Weights of a small GPT-style language model, trained from scratch on English Wikipedia: 4 heads of 64 (1 for keys and values), 371M tokens.
MLP neurons of a small language model. Each row is named by its layer, matrix (up: input weights) and neuron, and shows model dimensions 112-207. Each number is 128 + 32 x the weight over its row's rms, rounded and kept within 0 to 255. Numbers have three digits each.
After each neuron's rows, "fires after" lists the tokens most often just before its 100 highest values on Wikipedia text that the model never trained on.

L8.up895:183145150123182109063113135167142091100170185154175125114159069098102150131140126167083112111142091124071149084132139167156135151086139103125118123161171128117183103163070148142073143103082092063101148078160165140119095112187056181052079137130064122134122114083159111143142107096199111127
fires after: " ", " c", " T"

L5.up125:119158096059080161147159180087128107149131152139127085162147164167072123123173096104091155151117133123179155168116143172097126163108194087140195069095140140195149148092114173181152131139150125149166143154142110117142182113139152124074051177126149085118137166124152143155101137149099172083
fires after: " P", " A", " I", " E", "hi", "ra"

L9.up192:146098096131163145064106131091130129168156133122124118112081146124110139121169070134159151126119095140182083183075054136150160179134111103144143140110109164106148147128123121120108182090117081115165136102074086103127176070104112091111154114123165122123173157180102128171109170166161140163
fires after: " 19", "20", "|", ":", ","

L6.up573:152203109089136165089137135111144175138080103133164065136155181101137096082186119133150065103127115119193110152192058158085111122125147134130105143107142125103137108136182148118118128161092161106182149092135145112162149137140134113060093136116072085107145175152144077157099142156149155161
fires after: " So", " so", " no", "o", " Mo"

L4.up809:191070127082074168104114115100107180114091117150138155174141125149151159152175160142095161121082103092152058095095111200159142148114168113136143132109094156136113105134133136116138108074099218108139117148075143191173150124115088107171136086159119086159145157073128165149195135083108160104
fires after: " be", " W", " w", "w", "th", " He"

L5.up514:129132189142066171081111091110174090143112181182094174120166116125126119098135110124100141129090140167087109077160087100088163155048155125121105176121100118101159080086147113181154152161064075150106177146124068106076110111151098134091159144150102123156127111129163161155172109129166122101
fires after: " ", "\n", " \"", "im", " un"

L5.up319:121090122098142126171068113127087164104073165075078126156125087164114095115182144119112155122181109164160086065114129177115092108126155127116116107134115115136101115120187137151167136141150168097116096145138140141160094088186132119121123129146165108154147162136149114132071125137141126108
fires after: " Ra", " H", "ra", " Ga", "ho"

L5.up460:089096089085103123113137107088117142148141064162154108099128194089133165153132124171098133154080112103157123108160105087073104152121184187131112123118084152095121117102155098151129133125140096146096167133138074149126121061174089156086099110133138099133173127096158089158094161160110133146
fires after: "ba", "ja", "gu", "ha", "now", "ga"

L11.up625:089100132129213185117131151101133167121099174138092108071124186112152135095193118123147152113153126150123108113160123125125115097082127130109128119152116074088143146113053126108114159140101116132140174135084069134082093055046069127060129134140171094078086095123151175116140108157130054124
fires after: " 19", " the", "\n", "20", " an", " "

L5.up303:151129154126119176128128157090126118117166155182106215160111117107143156094102134197050157142147072085093126115103123160087206147134146114140183181156151156101165079099070192108128127115089138113139115071096165099145104100112094110150140116090075111126131085129198091150162131088127188144
fires after: " ", " se", " su", " ex"

L5.up861:167209066144107145071135100102126156144129139101138123082110107154143110168156172122149188144117138106097145123171101105123151156100103232121121084109127171093094147158131072136174170144054106157179109109147125079134088154077203149131117125137150143092141127101148125142124092164162114099
fires after: "co", "or", "ate", " score", "ive", "ame"

L6.up775:115171111167093155138102172146137140085164151109166148142178171153171160142091102198106113099140114162138100124099116129076139176161108147148129104105176114080120147173135079102111115115156095113182138119169116121084105122061118104169118122130132129158155054106123094104112180113119128128
fires after: "\n", "al", "or", "•", "-"

L9.up440:132107171169056129107125124065157093101171103114124110127125139102162136189088150179112109106129137070133103092122136156133145098156103129078109062134147201109170130185095141089140097103069143123138121153103106068090128121209125077149108120144125091043082080177131072162145188163174163096
fires after: ".", " ", "A", "'", "\n", " ("

L9.up138:146168096161155174121133095115128141124099089099095087114096058145120099083123156167113113147170080139136146167096073186127099153115143179130110090132126074072052138179112103156170123187128149133102109116158136165165091132119147176117109156105158090211121089100142139137082145122070171175
fires after: " Ro", "ri", "ar", "or", " Lo", "R"

L4.up879:128176173120188062120118126065081167109124162127154221131130071128151138122124123187073078145172093154071145089121179148150105156100121083090141102122105137125179138123052155118152115112098168160139148100152186122091128176175154160097089123132132149150081107091232095120181129158136133148
fires after: " ", " G", "-", "y"

L8.up828:152157192208091135104147205145127149156115066146133114164112155104086118099142130092099092156095127120151113161081106180127188185065138132115093127120115093167105188155143157148126129169083123105124095091132123159162091086142139105095088100140114117092118171157133130215094162097134199118
fires after: " |", " V", "et", "ot", "|", "it"

L6.up650:192147116105060153150055142104121175142131152092123124158180124085106132108102154196060137130149128101156160096109099125157147113093118140135056127125114096107147145132055156114141173115120106113092116172120123112137146087091053120127099139136140136087123097077133075099079150086209148131
fires after: "-", " |", " Ar", "A", " A"

L8.up196:181065142125080114128158126132104152156128116134135191127131166085164107090138087133185140075164098165199100127077129093172118124063128112094157152131114149122090160122125110148159194089104163127131086106146109149200145069159129127190135127087129124079109109109082170165121187071116144138
fires after: "s", "as", "en", " Win", " Su"

L4.up42:132082130118086098191093069097088136107120098183109130113144107095125119149172135131178089102125110153125107162129058103183131070171091115168141143135121140051088141103169081150124161130108152112097114097139141142084094076084160125112082071159175162061114174113075103105118124059167139105
fires after: " to", " take", " gr", "u", "ch", " la"

L4.up557:142195126086091167073118157115109166125172139128100112135121164151095092124140142110101189135162104062133140110164153155124166140133126154135079114104119210179130149135123144114123125127116144145145145064061087116153127096136109094167158098075090105070087132082125148134168176195117120144
fires after: " P", "P", "ub"

L4.up608:125161096165100092127126122089148141161090193164174131144146111124109159164132100128092074112165125133136121123182118171156166141096101101108100169138108132108128145102110092149075160127082155142137099111105145158169171096175054096106138103194148080111132157061136168175134126108151109099
fires after: ",", " K", " S", " (", "-", " D"

L5.up660:115118157139140109113155139074143074105118134080133131109121142135112147135108158103176190193135114188143138205112062114094142105127151138141098115137138109140138158089098055141179109152163122079075129073144131042147089151105129097173140143169145140110190159119124147103084111097137078082
fires after: "ant", "er", "ur", "ed", "ing", "est"

L4.up370:136136101063117076185126109132131134107122064121102100151139121132094158151122094098157129154069120154167125157107120146139134075160122122155155147113148123128144153137146185165169104105148173187132118109172109123152187146082160155094099162121074110138076135134075149157101168091160112193
fires after: "s", " Po", "co", "es", " Ra", "ies"

L5.up304:163150081096054105156110138092138149091123140103088036116122135111092098125111135148186125153091131103150155104158066083137139155115121195129114093048094159103089139148143058129096103130128142102152112026164110156134133105194198163080113130113157122139155154110116119131087180128087143174
fires after: "la", "vi", "ize", "co", "or", "i"

L5.up115:133125142081106128175135149104131076136121127157143073091147161070084145102082112157105122143146160111129123139157132155081215155126084116132143199108156115149123139151116105163174161129102147139132140136114110061057155181127123122136109121152112107129083184121176154160066139145183126187
fires after: "n", " |", " d", " Class", "ed"

L9.up796:128139147104154170171120134159106163109101124166096115087147063166080130096172151137149143113146121104106082105192152135091140126082079148189099122149099157117136059111159171124111084126126184167169147203204176099132127115115101147169126151092097117158158135077122104132075137077083178121
fires after: " T", " P", " C", " M", " G", "s"

L8.up832:160087134090121159137099094105126134138175158121164152184151060096092117132129159133162173140197135083148170151157056167120181177174099110141138152162115141065118104096168139150151184108148162170134097108131130105122161063121169106107136092192160078184135132108136099174110089077105085119
fires after: " mi", " to", "un", "u", "sh", " Du"

L5.up721:117073104147046147183122198070059151158108121122116101174145130041082146102165108145144169122108102136085102125130157092088143140142141129146133148099122115161140157102113108095141134152148133109174166120168134118141155099157077135083116155089116093082164138129117109133084190102072154193
fires after: "s", "c", "la", " dis", "ta"

L5.up816:159153052115143093106155129169152139133174139147163148164128083176143090125182097087163095111149101099156066145143046172078113190074190177120148126142175171104095096144127099122152159158142098104120142096119109134123106112168213100132111102160148109177122110125132129117109082112128165079
fires after: " He", "o", "ho", "y", " Ho", " w"

L6.up522:130167083129084135078078124083104160121095136176114113135143096137159175131140123166089134156119134152078161109148149087142187154072137085148076120136153161124123109082094176173186139157128129095170104176074204091117106091190146093094067094127188154161138077115142136118097125133190194188
fires after: " I", " in", "y", ",", "in", " Li"

L6.up392:154172109100117194081135170064106141162121164078095102124120107102115092101096174153140150161153140173090165160125116094137145118073205137117145120118172119122141176177096086135097114092114093132139201069098168132156136113149098175084125134114157097127117097127119122188154102103170149143
fires after: "G", " F", "L", " G", "T", " La"

L5.up368:086167156093060129064085221119094118163091109119143175087147133117123125204172095117150201189118108119133092116206159131083106163153126165155086111079166156141129137168129150141156094158130082156189083107113144146158105089094142164080153141144112146050128152129156120091147156120169152143
fires after: "p", " Ca", "mo", "20"

L5.up111:106129160172010100124144097084114123099114182154183083122143073152148103102132114134095126093090139185132145133149151122124104132157127082105183159100176071114085073124157132144154152154140150093092108139130163084116090131178084067096147143135130115115137147098158078156078122126158124127
fires after: " |", ",", " in", "er", " United"

L8.up640:175119127155115133138086147112116130098191089162122116154111109089116097124094085147077130156141135152139174103095176150104151140099097114085163116089132156170141167132098101188119151172108165086189127078125123120125074180073143115069102145127108154108130091115124100101088167128105117096
fires after: "\n", " C", "C", "en", "in", "re"

L5.up222:151152136124091135110111129120085148093173149164128194129077127199128136176138150160084130170177113109157125067147100164104176158127107129131124103123161122130170119097129195160121138139139110109149106121105065135150171114119115076114153080107171084103089097063185106143092105159125151115
fires after: " Su", " O", " a", " Ka", " ", " su"

L5.up223:096103148083105157085146139094121097096123180124091110082166154198150114171122131124136174147156151136139157098106169139113147144056127185109192085074085098120101091137109147191121139213145112104168110050118125113159087147149089150160088139159145114166143159128185147106112115165097142119
fires after: "ho", "hi", " Indian", " Nor", "ban", "fe"

L5.up811:128156145108103182109143088120136135084119146136090119102173094160143120139177154122054163163157128114116120160145141175158135131065137078127129111175114127160113058103114103092148109119139132109135148100191200122154079143181159112142144185090161117146134136085129075122164149171152104117
fires after: " G", " C", "C", " F"

L6.up376:163163127126141065108109147104134169086148134109102099151146113097079152126163114147079137121115151132113105100141091180136149203123188061106115106113146155100091118182128111103155140155093132148157146110165093104107141130081102155153107144097093090117126149186176061094121152138115124144
fires after: " C", "C", " c", " B", "b", " b"

L9.up265:124121089181053149125094181116111169093083128107134136101132120132128109154176128050152170130172124166172097108180136066137128120140106092151071138124108128115091148112141113131097084094168153159164104173111176105097140135148131125102160083132060100148154148146102149131163167086119088176
fires after: "c", " dis", " ca", " P"

L4.up504:134145113101154155084128178144080172103115143114111132102169177168142141170103124091121187151169062120123118121174150139063190147098120146137123047124113105139114109157103152095107153135163131156171152110078136115169161135143096075088165100131169126108098160158146147138133109155072097137
fires after: " the", " a", " two", " an", " his"

L5.up264:102154163075099124120133144146150178154091155155094097142168118161170116119150099199141084173168111116130107191111091150076098160128113073084129167170178180078123159099066136097191163114115092067099153125083135158144098119144116104135131120115142125105105067069122126077124075121100122117
fires after: " ", " N", " w", " W", "par", " He"

L8.up623:171049159172133189147143084157134105129122121152145102162105151132104123106095111142120129106092091128168101205157154110109196184139155114091130114158105096096119058171130145169128091189068112147110175146086106138165122161112138115067149176154125134110162102133174165134167114087101172150
fires after: " not", "im", "en", " un", " con", " Ad"

L6.up67:142165151108189096137127156119133144131102127152120154126196082147093166150147111124161067121125141102177093143091123160107147159127141075099168168092070133076150113078142163189175127115124132148158106089119094059138128112148147125093118083133118121137136142095079153094108167165137169143
fires after: "s", "n", "z"

L5.up714:154225084105090143105091160102071151146155133090097085143134160084067093139180171149124069162156180166101088158129134119132148107116115127093110123101139175101081158111081152143091131149096098107145054063134115116163090106179093150061178143147133127108083100078128089177145102152158116135
fires after: " co", " G", "G", "M", " Pla", "la"

L4.up60:167090094157080106127131114134089143099140091145130159102093177123129187145139124107128129136094095097175127199119046133105198139116163130089152130149151144121140116128119141116136123127159120155092176101082119137126090144069179151099096143084187105133109157133160186150154141079131127153
fires after: "s", "as", "g", "c", "i", "d"

L4.up38:152124130146094172078085067098149139092145137161183124164150179156158173108160122137101069148081125110193072139104133167060179131134128088125144102091098177070123137116139144155100092108104165090119118145095133141086135179149142096169097133207130156106177151112099149181169080096102143137
fires after: " |", " —", " can", " and", " Do", ";"

L4.up865:124142089117155176151071116154094098198082113119147133128161090135087093121150112112138135186152102049133171166149097181127148163079167138170109096053122132152087136120103123102111084157154102152175147100118145138132134128081131103115164099198136104157108067138163090126169143072127096113
fires after: " K", " P", "P", " St", "ill"

L6.up680:081113079099149104118127169144160106074080192148157153136115145124083100110179109207120143174104123158161114134101073175118137128132094145137156097138162148161121108143109124136172099129179127102129116099140110077115141154124138134077127183128169108187094157178153144104147121076147130164
fires after: " Com", "com", "mit", "tri", "d", "ci"

L5.up831:143126144156055130132172197094094105126141140081152100114127140181119164118104157134140141086142158140123182133125084119172157169094146152136139054113089055135116135124108098151178154127161111103080118120079090123138113185162149103096120173082162093138095141123164105126061173111082133111
fires after: "er", "or", "ar", "ri", "ur", " Ri"

L6.up688:190133120162167161155071117082059159151097130117126097139082098206097146159169112125106170149119110138173134173106112158140116159125117114135183165176126142138124124092096176157113127053112120167164190139104135161102161136133092130178139142088155071069154173103115115088096161172164204125
fires after: ",", ":", "sh", " R", "n", "–1"

L6.up569:181084088099117163079110100112107180112101139144109072076139110186144155171233114179197164164153136135191118077158159192140128128136156119165095153082110101129136107125100173182151151142128125121113121098077111092114109128185100106127126115134117132143112155102110128130097132116170117103
fires after: "ra", " so", " Ra", " La", "fe", "is"

L4.up2:176177128112132111149150163088097192132092160118125189134179121141144138104131122154065194185141135173101161086145121154090119145031099080117132149089109138140152156100058128112103100193144125172146119148117184100192114096120154174096154168119126103119191111146169081115119114113114101163
fires after: " the", " C", " \"", " A", "T", " T"

L5.up324:118094170163081080136167170094172159119105181162160108171133177097104090099168156151160136101067118104122090130141113131103159152071131063090145141135124084102093133110169165139104173172108173091093174114095092114113096145187081129174081076163093093154133153079170124148111117142137111168
fires after: " |", " ", " dis"

L5.up775:133092129127085088117164129148138119140133170173104157181148099102143144112153096170146102126116116149081108178106119155046173209145175106155124143154097103075081135213082107079167164169125155129112143139100117118156113135169120082139083114137129087121191136061084077165129134155130168120
fires after: " |", " Do", ";", " h"

L6.up597:087110111125132121087130070071177141150143115109147123083132140158129085163095147070103160146138086163139111144113138144115096162113096110152121126170148144150112131113103092144125108112122127165129170131172165081102110122158121138164075112092095151114054134187158175137148095168172160172
fires after: "k", "T", " st", " It", "w", "it"

L5.up148:140106156165070146134140171097104166135110165150100175116115115131163142176145099148120111120135068148104097109125120107136140115156116092113219166135111089117091140108124121151218080197125112076101036108096142115156080089120132153150096175096190143090147152092149080143140074117155155141
fires after: " ", " in", " the", " his", "s", " to"

L8.up741:146138057102173101039105103114080130177118197127101167139146123075107051111172154160128192115136073108168102129144115178166153188143111071116102151161113127116105112089112145074117110098113126153198102092104129142148146125148128154089142120188150083104176130155160092148156126089115162147
fires after: " re", " Re", " 19", " E", " de", " co"

L11.up175:130160208086113126090091138114163183114093126154101124132172153135120116149132102196148128093145081103065140079121134067114146157104134127118152161103189109104131122111156160156141100097147127141086182097136162074123101106150110133096115150164145117099123080105169120141073113129195142174
fires after: " ", "\n", " a", " so", " an", " no"

L6.up123:152173110133127120147135156115124144125095129131155081118154085128102120123148097102122116110179128122174132123099088133091165119086114124118081096140119112077097070146148188160173124069129154144165105089125163110123145106144121090132090141110146147152153122129108103202148154107140085163
fires after: "i", "o", "ri", "ro", " vi"

L5.up408:137189157124130184115111113134091168134181131170145089140180157152150141104149167135095120189133094178126156110197106116107184140080119054150161184082098122118148124151107164191137125150129093076141150111141117156172122079133144112112141084159115099126151128064119078117109188127155085157
fires after: " P", " E", " Vi", "E", "P"

L5.up161:130084202163106166110110081087157126077152172097127135080136157149137152163097148123116144093080124152144133111103097166142132112122100121135068039080114104136121067127091188162176177116131150110110151083071131130147127135188121139138088108156061138155163108135156137139142090087134169121
fires after: " so", "ho", " Th", "te", "fe", "w"

L6.up663:128090208164118120110132117034161104115151109127128192095112122111154131137116095120116176101124105177090075148101132110116128106134137104088155108128090122065114128127081187131150108106147124151149122073071167103174142099111137180103142142145153115110107147142174146127145087092134125182
fires after: " the", " in", " ", " north", " south", "east"

L4.up439:179110182131122115113149085096144094111030118159139158108068153094150093084126120076128107176148100144084115095110067167119127153125135142102172093182137138116136129114129100100105197117130153130115185137146077030130096138085085134113153089167110080151138118094148154159166134100092136147
fires after: " w", " W", "ab", "s", " Bu"

L6.up133:159161155150095132148184141076104090106136106125119156204138171133110134157172061147066085117140110117139170098091125163162177121048188128095104072116112180118069144160110160119120090139130131146129119147118158158099169122115128150117142159126125120054197103128143163155161106112134113125
fires after: " (", " ", "-", "/"

L9.up278:157175193141063138123110202142081172129056116156126157156102170143089133152131135158106089107060134124142126115160101177096118170115144156152023111121115086134170135149107127115122107173091130127122138103176139117122140113123055174120140135122136143094161103116142150152074087137106161121
fires after: "-", " |", "al", " Ar"

L5.up286:178148108151098153122130101114115161100124162107126105113132121179157137152142187125074154115130169187165145143197138112106152156115158110117100142182141172091107105061152086137191062158073067070096075175076178100077105155158188143093131153147117149070085118088210066156088129109128083148
fires after: ",", " and", " which", "y", "ly", "\n"

L6.up595:143157163089084155095063154107138167115128153155119127154163102109124183121138171171083131121090123129166128110143175162158191127050136026101117131182155186147146074104072154064099087109074106106133136123109162098108150050157088149098099114148137112122152091128159094204128131098113140133
fires after: " ", ".", " O", " |", " I", " Se"

L5.up246:115120079098129096163148069099126191137122074197134117176133170087107094130156108069120123114116122118203049135106139163066100114168138172172156112173132167098143081100158150141158124150132118123109104120167149121131140095124162130118119134157148139148111103084074096103089173138090068122
fires after: "u", " To", " Ma", "ug", "gu"

L4.up487:109160163095111093151107115092098154150143069156129094144124111139092120210174100086121173115113144147119089154160157191118121156096059126200123135080127173141115176125116165123135057126124138226171129099148135129155096111101137108153108131135075098137119142131136141120171149125141146145
fires after: " P", "p", " Po", "P", " po"

L9.up472:182129112084106112129092178177138122123131168140108176105077148147086153163129128117160065192129113144138133192126144104135116154127111090102184184142103195077085101108138099114143112123112120120130172145181117127086150088108163098121115128115148139139104177165166133105158215071121147109
fires after: "s", "c", "p", "cc", "ec"

L11.up764:149158102077144114124095170175097132104125146186133137166145169127103138129113139164069057104109135160133167134113097111141117109104153133050062182120069172125185125129159163147084131122079146141135117107056126145158187186168097123104101091170169068109166151107168140163134099108136165136
fires after: "-", " ", "\n", " la", " pro", " ("

L5.up382:166157111164149090170118097099093173159117141168115131142133187145100079117134159190153122125156160141123067169114153179129108160148129129134100156109100166110118105120074145109136133129093130106160117108136117107124100081107102120132094078147059080152105170135059126124102166170170108110
fires after: "M", " Mc", " Ma", "=", " To", " M"

L5.up341:128117140139146104103119107134145135126134092073089134063122148146108138133146085105153130156101137159111142107168088138106093140103102172105112113078167154171168140132141113072064176082114129114183174082229138121142114173183085158132121176131106105077104111170100123103123115157125116189
fires after: "T", " Pla", " mo", "M", " collect", "it"

L2.up563:138106130142123166144146170138153093140115150147088138104149111141169103167155080148172118142067123162080103095143124148191170107062106202135171153140095161166138084153169145154146111145084144073143118123125114091179111126128180080150074165185135129093150154089114090152152148097142086175
fires after: "\n", "s", "History", " ", " career"

L9.up379:175173120138158146144135100138148114083085172206077161168111089159117062136103076073162158176131130131143107111142133144153180181053100106139140150202146192118149154120126098111152150125103146141125140151095092150111161091134117088156087130087135115182184057100140134145120103130125185136
fires after: " ", " w", " W", "s", "w"

L6.up553:132108165099123141156096117111141173084097187162092126156107109142114153147193128105123104126183089116088147166121098112110152163128183137135169117149150095120090150085118142157141137133109067141086101097084105166115141099148144092106153117155107123133139191045141102129128135129118144079
fires after: " ", "s", "ish", " an", "x", "im"

L5.up874:195116090138139086130132148150152123170185172113102148130131162110108112155132102132068132145156175107118092106160171165143158159127129097133103174118124146137150083149164120118179063187059124097142112097153088098148094156090143154122161100176082107108137092140208150113119148174160141060
fires after: " C", "C", " Ex", " Ca", "p"

L4.up752:149146120104109113169115137097142073114129149119145104102130157179129091158147074142140075136105142104108166182080146157128157131103113098177150140129152108079134180146150151114171116135098139148166117081130126104088120122112150162068091107088076102152099164176168125124167114091158143122
fires after: "c", " P", ".", "u", "p"

L6.up466:179150135127156155111089140142149142128054125082148139098088160086126151151138103077166119091112147083161071140118091182136131178151147171134107101143156149089101116135118153148150175102154171126071196113082150115121112185161066136167095102115119105095139109089106171078182119058110148137
fires after: "ar", " He", " be", " Le", "har", " he"

L9.up276:115160119095171173122088160125112194124099126111116144117138138150069062098167152193132078164120138118118168143082168177104094187097122115058183171066149088151130136130146146083097094154109128098168101101193149162165106138123133166060082158152115095139113095159140135142150147101141142121
fires after: " C", " E", " Me", " F", " L", "e"

L4.up610:090134110135123141142136149150069193182140118127183092125203163127146117136136145210136154154118146119154151160153165133107124132034103077065116174133114075088135132126076154105152105170095144167162120144089126148161095079149131097113056094192160137125138177157187134121095138147125113088
fires after: " E", " A", "A", " C", " I", "P"

L5.up727:139144163129099166133110179101170145065133133089134120099158091157079099123140134126179121108213142073135141130117117121130104161110122172138091064138153074165105134169091106156181109127144117049144129146125139124135089157104184150118126134115137091136132146089189096106092118179094153112
fires after: "y", "ur", "ar", "ri", "ir", "re"

L4.up359:124195109112151172144101167114119164122130145132100103153165106128088102109083112143130112177180120108133148153139166135104092161137160123108140135081123128166089132157080169127144089141113106229160144096097160123152138137043077127123126081139131081109171132060212124137100149133202126155
fires after: " P", " C", " T", " K", " G", " M"

L5.up609:134120101085147168105085134144112138102073124140120174136149119161128100116211098176171122169158135080168094187108145139162130091115141161099096102132166135116080167144109128112135148117109165127148091123101102100077096109080107152160082155136159107080117200172131119159152135125147178165
fires after: "com", " Com", "ci", " Cha", "gra"

L5.up534:170092131148169171112075165102129087093098169079074110163111158133113142114203092179149198156120144155173178114138106180163120154094089154169142143172139127098093097153108112163149166139093086131132204171065104080108191092126111113106154170134124109081110085111139105170132119128206115189
fires after: "20", " 19", "vo", "tri", "ju", "st"

L9.up704:153144115143179143137076079138114166150113125106067101088150119139104108122205079168175137152154120120117133095143160151192094177162105140193162155093165107164060108138140197124168080085096128144180133093130135135189116147132067165082135135153137090134161087086158121069148106156186129129
fires after: " P", " C", " c", " E", " B"

L11.up754:178154190154092125103141113075164085147067156156117167148107112117099171101134044099094172122145114136152164173118144110108088200099076141093114127084114180089129142201108128161144104151158161155136124142126114132041208151091097118139116096176192164085145119128194104061112118172095132128
fires after: " ", ",", "ite", "-"

L6.up256:125124113151161191078148086113101160147059085131104116085166121130141138153120140211146094124135098143163109153083040103134093155124159172100147101096140147119099099121140129147134187120142179151150176111065174102120128092158136129105086105134140093125112128127112100177094158115148071156
fires after: "wi", "ra", "i", "ri", "|", "lo"

L4.up206:154130096141070093079104161133095108165141187192193136099147166109111136152116143160121122203149129073160118145167153117127122119115113146204082151075139069148113125153142098157166067151088094121142117165137093083134102113094142157116129052174157153119150061143108082078162169143170114123
fires after: "C", " Con", " Col", "p", " P", "P"

L4.up674:163075141110094112125141062129100162127078179120115097130106116093176140164157124155140192132104092105201086127156116173142127134091129082112102129129077071175091090114102163116212133142109124126139094141127144084112133154100176117130073106141090149060136162137143105145167155137066144168
fires after: " re", " E", "vol", " Re", "n"

L8.up483:131128149104061133175102164177103183097100206134133108151177156155189103169126062110165128121142131152094135118139096115135154178096163106125171098146150090117128140135115057141129136102158097124127144106090096157192080086157147094145110119237155124172158103068113070072057130065038168135
fires after: "\n", "ite", "ar", ")", "ri", "al"

L8.up809:161148153128166117173117178082125129122117158108095128114196112139118158114114099189119141120119090100133130109168131196125169093082160076076190111144125152105131127059085146095170169151036083091188136090147139129072142095139103177124120135133144077119130121152120041117121124106127178128
fires after: " ", " C", " (", " c", " the", "s"

L5.up473:117084121083101125168115145163117129125121152123116086084158168089126125134179146144114137162138112185111134212154142111107132081098132064100118140167164139099116147139162082076148139123060152112151095092075116124097102109180066163052154178159100114086125107147111082109155087146115145135
fires after: " a", " the", " inter", "c", " an", " f"

L5.up276:113139099166068103149129191123139123115135144147136116153102160137157170135079089109100153139120107138134114190153156097127155149116114024129159149134094112124086195103136095132145107084089157077094100088085123078121131055041110123185155122160162114158148069155166078141152136116111110130
fires after: "s", " |", "oc", " ", "er", "c"

L9.up748:123123182112037150079073134120094107134180138128152108154167150080150146155155101132130122121118166114140166122168107130095157158135120128151089118093104150171107061118048131139109118167112172120107087130138124084113133199153097120110117136142126093093069111066145198135118119110138156084
fires after: " |", " ", "|", "-", "va", "mmer"

L11.up3:126168136094175147173136096138106078073111135144176130082184154163138097161103086094113140171142109140133150198131142120101114099127067130071093103136113175089134118113144064091112139097163079118170095065131146102188106153096093117132154116115054139181171128107111096099149133095120102158
fires after: "\n", "il", "or", " War"

L6.up63:149070152067120150120127145076148101119099141146149145127125073145104135137146095097172136110141152153210147128082155137109167092139139079118147085103079146125095175147138113143166121135145109071194116138120058120063075155064119139096071095158142186115110082087159143092122174120099114144
fires after: "ra", "s", "re", "sa"